config.yaml
n_layer: 9
d_model: 256
n_head: 2
n_kv_head: 1
head_dim: 128
d_mlp: 704
vocab_size: 8192
activation: "swiglu"
norm: "rmsnorm"
norm_place: "pre"
norm_eps: 1e-06
positions: "rope"
rope_base: 10000.0
rope_fraction: 1.0
qk_norm: true
attn_scale: 0.0884
bias: "none"
tie_embeddings: false
parallel_block: false
init: "normal"
init_std_qkv: 0.0154
init_std_o: 0.0154
init_std_up: 0.0154
init_std_down: 0.0
init_mimetic: 0.7
optimizer: "adamw"
lr: 0.00168
beta1: 0.95
beta2: 0.95
weight_decay: 0.0
lr_head: 0.00684
grad_clip: 2.0
warmup_steps: 224
schedule: "wsd"
decay_fraction: 0.579
decay_shape: "linear"
final_lr_fraction: 0.0
batch_tokens: 65536
seq_len: 512
doc_mask: false
train_tokens: 601100000
steps: 9173
dataset: "wikipedia_en"
MLP neurons of a small language model. Each row is named by its layer, matrix (gate and up: input weights) and neuron, and shows model dimensions 32-159. Each number is 128 + 32 x the weight over its row's rms, rounded and kept within 0 to 255. A neuron's up and down rows have the sign that makes its largest values positive.
Before each neuron's rows, "fires on" lists the tokens most often at its 100 highest values on Wikipedia text that the model never trained on.

fires on: ".", "\n\n", " he", " was", " (", " |"
L5.gate454 [185 111  84 174 152 156 171 144 112 140  98 153 136 124 182 119  96 119 111  73 145 147 113 117 160 152 109  63 107 158 154 124 128 125  80 137 187 141 117 116 214 142 117 113  76 130 143 124 123 175 101 177 176 111  96 112 121 122 132 147  82 143 137 144 107 102 106 123 109 133 151 153 142 106 113 122 102 119 121 129 152 143  82  69 131 176  91 106 146 129 139 112 107 124  71 182 116 128 131  55 139 132  88 154 160  95  82 122 142 123 147 107 125 130 110 113 117 135 129 115  80 109 136 194 145 125 141 129]
L5.up454 [158  95 147 169 135 123 165 140 132 162 105 139  81 163 158 137  82 143 154  74 134 150  99 125 139 135 130 117  86  84 153 135 141 105  64 123 170 132  84 121 161 168 147 113 111  96 132 121 157 149 113 117 148 163 116  90 184 114 199 124 122 168 135  89  91 108 145 151 138 116 205 125 114  50 105 105 119 147 162 159 192 139  85 117 152 189  79 162 168 105 137  95 111 162 134 179 120 144 146 106 152 142 126 125 180  93 112 112 103 126 118 142 133 150  91 149 126 108 106  89  69 128 149 192 135 107 124 148]

fires on: " of", " in", " on", " to", " that", ":"
L5.gate700 [ 82 106 132 177 117 120 137  58 128  96 148 145 169 177 133 109 161 100 104 125 151 162 169 104 101 126  90 191 157 207 123 203 102 163 202 177 162 109 126 130 113 145 128 187 126 102 136 127 172 142 114  96  93 118  71 170  75 163 125 127 112 138 180 164 127  88 165 114  71 138 108 176  87 139 149 147 107 115  94  72 112 147 128  95 165 136 181  91  86 151 150 155 129 119  89  88  99 151 134 181 165 134 168 156 137 151 104  85 141 161  72 103 154 158  83 145 138 139  91  73 168 123 125 166 101  98 106 149]
L5.up700 [ 58 150 129 160 161 115 155 135 102 117 131 127 126 145 106 124 155  71 137 155 129 106 150  64 126 111  50  82 171 188  98 129 128 118 180  83 123  93 157 113 127 128 128  86 109 118 146 125 196 162 124  97 104 144 159 125 142 127 161  97 110 137 142 161  95 107 114 117 134 121 146 137 133 128 176 166 111 149  97  50 124  98 153 105 193 120 114 106 148 140 133 162 139 176 101 171  97 129 138 119 128 178 144 135 136 154 119  88 200 129  96 156 125 103 147 162 159 162 122  64 151 118 155 110 119 120 121 128]

fires on: " that", " but", " |", " of", " as", " so"
L6.gate171 [152 148 101 182 185 103 147 130 130  82 176 116 176 110 122 115 136 129 120 153 168 133 138 168 146 103  76 108  70  73  96 178 173 190 142  76  73 131 140  78 133 151 139 131 107 172 118 120 140  95 172 171 136  97 106 123 111 151  84  70 178 171 145 155 154 111 124 126 165 146 129 168 108 148  94  84 115 103 140 115 119 112 150 120 120  77 141 184 155 164  72 122 101  47 159 136 147  99  99 174 125  97 164 122 134 152 143 154 129 162 102 130  94 141 123 151 124 112 119 137 126  92  91 160  92 129 105 156]
L6.up171 [142 139 138 174 103 120 141 131 120  73 153 197  84  73 157 128 129 112 127 114 153 110 149 145 142 145 122  99 117  94 142 198 111 112 170 107 170 148  91  55 153 177 110  50 146 123 134 183 131 105 116  57 120 130  87 114 142 146 123  44 158 130 152 135 163 139 156 144 124  96 218 103 135  92 117 141 123 101 134 202 130  94 143 146 137 131 130  63 129 134 117 174  74 100 156 117  97 107 104 144 114  89 130 119 176 150 144 100 147  82 241  89 102 115 106  79 140 146 145  79 108 171 110  72 141 127 133 141]

fires on: "-", " |", " to", ":", " ("
L5.gate324 [107 188 148  90 152  56 189 132 181 132 132 159 174 162 139  95 119 149  59  94 137 134  81  71 117 141 144 164  99  65 141 167 113 194 161 177 210 145 160 119 125 118 141 128 145 142 184 120 109 117 132 217 109 180 135 115 141 128 154 161 136 157  94 170  98 131  67 118 137 148  33  71  74 118 152 151 141 105 176  96  97 214  88  74 111 144  93 173 149 170  80 137 139 133 131  57 136 146 119 122 131 129 176  77 126 123 121  90 117 129 142 132 108 126 149 120 148 152 128  94 177 139 137 114 127 127 160  46]
L5.up324 [114 205 183 150  93  78  47  51 119 102 173  98 160 165 156 126 223 168  85  86 157 115 143 126 149  99 106  91 111 112 117 167 106 132 106  98 165  89 134 122  78 101 152  99 124  47 158 162  82 135 160 140 154 202 138 121 130 150 114 152  98 185  82 125 122 127 131 115 167  92 164  51 130 105 144  95 133 121 141 123 117 111 185 127 115 135 168  57 120 125 153 169 180 114 126 147 144 181 111 126 122 111 145 128 107 136 138 134 126 127 142 124 128 116 137  78 125 152 103  98 121 115 118 111 148 132 184 104]

fires on: " on", " of", ".", " for", " at"
L6.gate424 [153 124 134 159 145 123 137 137 162 139 120  88 127 121 107  95 138  87 140  87 121 164 114 153 146 165 139 126  66 178  94 161 129 153 140 140 106 137 183 134 132 129 100  91 104 119 174 160 150  89 137 176 122 139 122  47 124 110 119 169 105  90 143 174 109 151 137 126 129  96 112 202  99 111 199 119 106 100 114  73 176  82 140 130  98 122  59 134 156 112 112 101 147 111 122 167 161 140 114  90  50  93 177 190 178 120 141 189 147 109 156 101 152 116 127 100 120  94 120 176 144 200 162 151 142  96 117 144]
L6.up424 [144 128  82 123 114 177  65 151 160 109 117 134 175  82 142 114  91 184 133 180 156 131 110  72 145 154 149  98 150 152  82 120 167 146 154 140 153 110 135 104 136 135 144 111 127 112 101 135 121 115 225 184 124 159 123 130 143  93 127 175 123 156 128 113  66 125 153 142 146 165  91 155 140  89 164 106 126  66 133 100  98 126 106 133 125 140 111 117 147 171 116  96 112 115 162 165 161 128 131 106 147  99 195 130  82 148 147  92 106 180 109  76  81  85 150  87  77 151 181 190 101 135 103 112  89  94 145 126]

fires on: " |", "\"", "ana"
L5.gate125 [147 139  81 149  84 108 134 103  92  74 114 187  97  84 188 144 157 136 122 101 169 136 166  77 186 191 144  90 138 190 113 149 160 133 111 144 140  80 108 131 168 141  81  72  57 117  97 140 131 135  73 155  66 153 113 110 102 171 117 151 124 136 153 147 144  87 110 138 127 112 192 132  92 109 113  43 139 163 125  46 106 182 130 144  83 167  63 116 121 114 166 117 154 130 147 153 164 107 158  92  83 157  97 118  99  99 129  98  83 103 190 109 106  61 145 143 116 143 126  79  86 133 149 151 121 118 116 126]
L5.up125 [ 83  68 124 124  78 107 124 130 142 105  85  95  71  87 149 129  98 100 161 148 110 118 131  99 164 167 116  76  56 157 151  51 156 126 163 116 153 129 117  81  91 144  76 111 120  76  95 115 157 136 100 100 129 119 144 140  80 140 103 169 115  41 127 111  91 115 136 126 114  74 164 198 147 123 120  67 171 165  69 113 103 114 159 148 126 118  37 102 114 140  75 100 117 148 163 109 162 141 110 145 137 103 111 146  86 126  99  93 178 159 121 104 128 177 133  89 116  59 127 135  78  99 156 129 117 120  87 118]

fires on: " all", " outside", " pre", "g", " such"
L6.gate173 [ 76 135 189  95 116  87 128 122 210 114 174  72 174 158 126  99 133 135 102 130 144  84 110 143 124 145 117 138 169 146 106 101 162 150 186 100 141 161 133 124 157 163  86 167 100 172 105 109 104 149 134  64 149 126  94 162  82 163  87 166 153 174 134 163 144 103 150 133 142 193  94 157  98 112 176 106 134 121 129 149  89 120 142 162 129 115 125 156 123 191 193 138  81 112 161 152 119 170 111 105 154 181 129 139 124 165 140  85 141 118 127 146  84  76 150 149 118 138 104 108 106 190 157 126 151  98  96 132]
L6.up173 [148 143 125 165 150 122 120 122  99 111 134 198 179 139 134 118 131 120 109 135 125 120 195  79 129 106 148 164 124 155 128 134 111 139 167 161 141 109 115 128 191  85  80 163 146 100 108 112 130 119 133 148  97 116 115 161 130 125 115  69 105 106 105 126 191 121 114 130 142 142 125 192 122  47 164 166 198 113 112 116 205 118  64  84 157 161 123  87 118 122 148  97 112  85  92 130 158 143 138 109 104 121 112  80 125 114 134 140 128  62 112 130 113 119 174  78 148 168 113 119 133  59 122 152  94 151  85 110]

fires on: " of", " by", " with", " |", " the", " for"
L6.gate694 [153 116 140 168 136  95 176 103 185 148  81 161 146 155  91  61 156 184 124 136 178 105 144 124 114 140  98  58 107 178 112 132 114 124  57 150 177 166 155 127 104 157 160 141  99 151 141 124 101  74 114 140 117 103 101 137 121  67 182 173 143 138 176 104 146  94 178 158  94 117  67 145 165 187 133 153  97 108 118 110 114  84 109 122  99 110 128 129 153 170 117 159 135  99 121 140  81 136 131 111  71  95 166 126  94  97 195  78 137 117 109 163 150 128 114  88  74 151 119 132 152 172 129 115 109 107 137  85]
L6.up694 [151 120  67 129 103 160  95 125 139 120 165 178 172 124 120  99  97 106 114 146 141 152 149  73 104 182 117  90 149 156 143 180 120 144 160 118 163 144 112  93  83  89 104  91 174  95 129 238 104 121  75 124 139 114 120 109  76 107 105 140  88  95 102 194 100 115  63  84 197 179 177  95 174  96 119 155 109  89  73 179 106 139  82  98 130 143 159 135 119 128 146 132 195  80  94 138 109 102 201 145 159 137 133 162 113 145 166 125 166 123 167 114 115  68 185 150  61 143 140 113 187 134 136 104 138 136 105  65]

fires on: ":", "s", ";", "qu", " to", "ing"
L5.gate195 [122 147 116 134 175 138  97  98  84 188 126 132 160 171 165 108 115 112 116 128 115 137 151 155  97 151  83 148 161  84  96 143 155 186  97 189 110 170 164 150 140  73 131 158 156  96 128 133 123 165  73 117 146 109 232 155 157 178 106 107 106 138  87 125 121  88 148 134 142 129 160 109  94 210 175 165 104 101  95 111 165 209 100 107  73 141 117 132 146 117  97  95 181 156 102  96 147 130 138 126 103 116 147 147 154 127  78 129 115 141 111 125 114 178 190 194 132 154 145 108 135 138 139 180  47 170 153  96]
L5.up195 [119 132 104  88 151  99 134 158 142 107 127 126 131 101 173 147 205  84 125 158 167  73 117 157 124 144 128 143 136 148 105  62 179 143 107  73 120 176 113 126  83 161 167  94 117 102 193 131 101 138 134 106 116  97 157 149 137 148 157 114 128 147 159 155 192 114 130 153 112 201 140 120 126 153 152 111  78 136 132  79  86 152 133 142 114 121 127 169 165 134 179 125 134 108 160 120 126  83  42 185 138 170 120 145 128 159 126 129 159 118 119 100 122  78 175 133 156  97 113 169 135  98 120  91  92 128 203  25]

fires on: " that", " That", ".", " so", "t"
L5.gate185 [160 118 121 135 128  80 157 133 145 108 123 128 138 155 168  83 132  87 165 129 163 159 146 139 101 134 101  98 162 100 109 121 142 154 129 153 129 166 120  85 131 141 150 154 135 148 117 148 192 125  98 115 130 121 100 153 158 132 135 131 132 135 189 197 175 171  99 165 108 157 129 118 108 111  67 142 195 150 102 157 139 155 123 134 125 119 117 158 178 132 107 161 130  71 198 184 124  90 157 170 129 101 127 170  97 149 149 186  96 110 139 101  80 124 131  57 110 169  82 114 145  82 129 133 113 108 133 101]
L5.up185 [158 134 138 170 114  96  82 160 146  54 179 160 128 141 125  86 138 181 106  51 160 134 135 105 181  90 103 192  84 140  88 178 163 123 169 151 141 160  97 153 214 123 107 130  95 146 101 141 132 133 100 100 138 140 115 157  79  98 111 123 127 172 138 157 116 176 159  91 121 131 170 106 107  95 108 100 117 126 115 112 162 113 153 150 163 114 144 123 166 155 141 124 115  34 105 165 112 104 146 153 152 115 140 119  93 135 160 129 138 137 103 100  61 167 121 126 130 151 169 116  97 162 114 110  27 151 186  93]

fires on: " of", "'", " for", " to"
L5.gate394 [128 170 114  89 118  98 167 113 157 117 116 115 156 147 140 105 201  88 181 139 118 134 120 202 131 160 125 117 120 128  94  88  72 181 144 113 111 122 165 145 131 184 101 108  89 127 115 158 131 130 123 150  82 130 143  99  58 130 150 154 136 116 119 177 124 142 146  60 133 135 134 156  84 173 136  61 104 108 100 129 134 183 139 109 124 128 160  73 178 105 137 100 142 117 102 154 123  13 133 105  88 126 102 121 105 175 153 129 180 198 161  90 169 116 143 149 155 117 147 160 124 103  79 133 105 138 160  80]
L5.up394 [117 149 105  64 112 190 144 122 148 125 123 115 105 155 166 107 162 144 138 172 128 163 111 114 118 141 191  75 108  88 141 117 169 134 124 117  95 138 162 102 142 117  99 198 118 151 123 137  90 128 128 126 122 169 104 139 136 168 138 128 137 200 107 114 123  92 153  91  81 100  84 140 107 108 110 133  93 141 132 102  79 142 184 114 117 183 123 146 125 139 146 144 132 109  69 151 132 113 120  83  95 135 147 147  86 131 117 140 122 123 112  93 144  93  97 181  82 156  97 168  30 153 105 143 190 119 154 160]

fires on: " |", ":", ",", " on", " ("
L5.gate609 [160 127  68 114 129  28  90 122 121 116 172 123 142 137 188 116   4 180 145 125 118 152  81 161 126 169 115 179 134 146 123 100 125 174 106 103 112 142 122 137 161 105 201 141 160 198 133  71 161 153 149 129 113  85  97  95 120 133 157 109 122 177 151  70 186 103 147 152 108 144 125  96  93  91 179 112  97 102 108 110  64 120 134 124 148 190 109 102 171 119 120 114 124 123 117  96 112 134 116 117 157 110 139  73 107 121 126 102 162 134 103 123 149 117  98  88 171 147  97 131  95 138 197 113 106 148 138  45]
L5.up609 [186 140 150 144 169 136  65 107 149 135 173  86 193  95 115 154  94  96 141  98  55 105 181 118  99 175 161 125 186 102 128 141 100 166 154 137 182  69 170 147 111 165 116  98 155 177 129 189 125 132 130  72  83 143 131 162 114 112 133 122  50 133 101 144 140 139 123  85 128  95  68 142 117 120 112 213 104 139 136  53 170 127 129 134 107  96 110 176 134 133 178 146 151 142 121 153 134 175 114 157 130  92 113 161 186 139 106 161 120  75 142  77 148 102 116  24 144  92  67 112 178 110 123 140 135 182 160 146]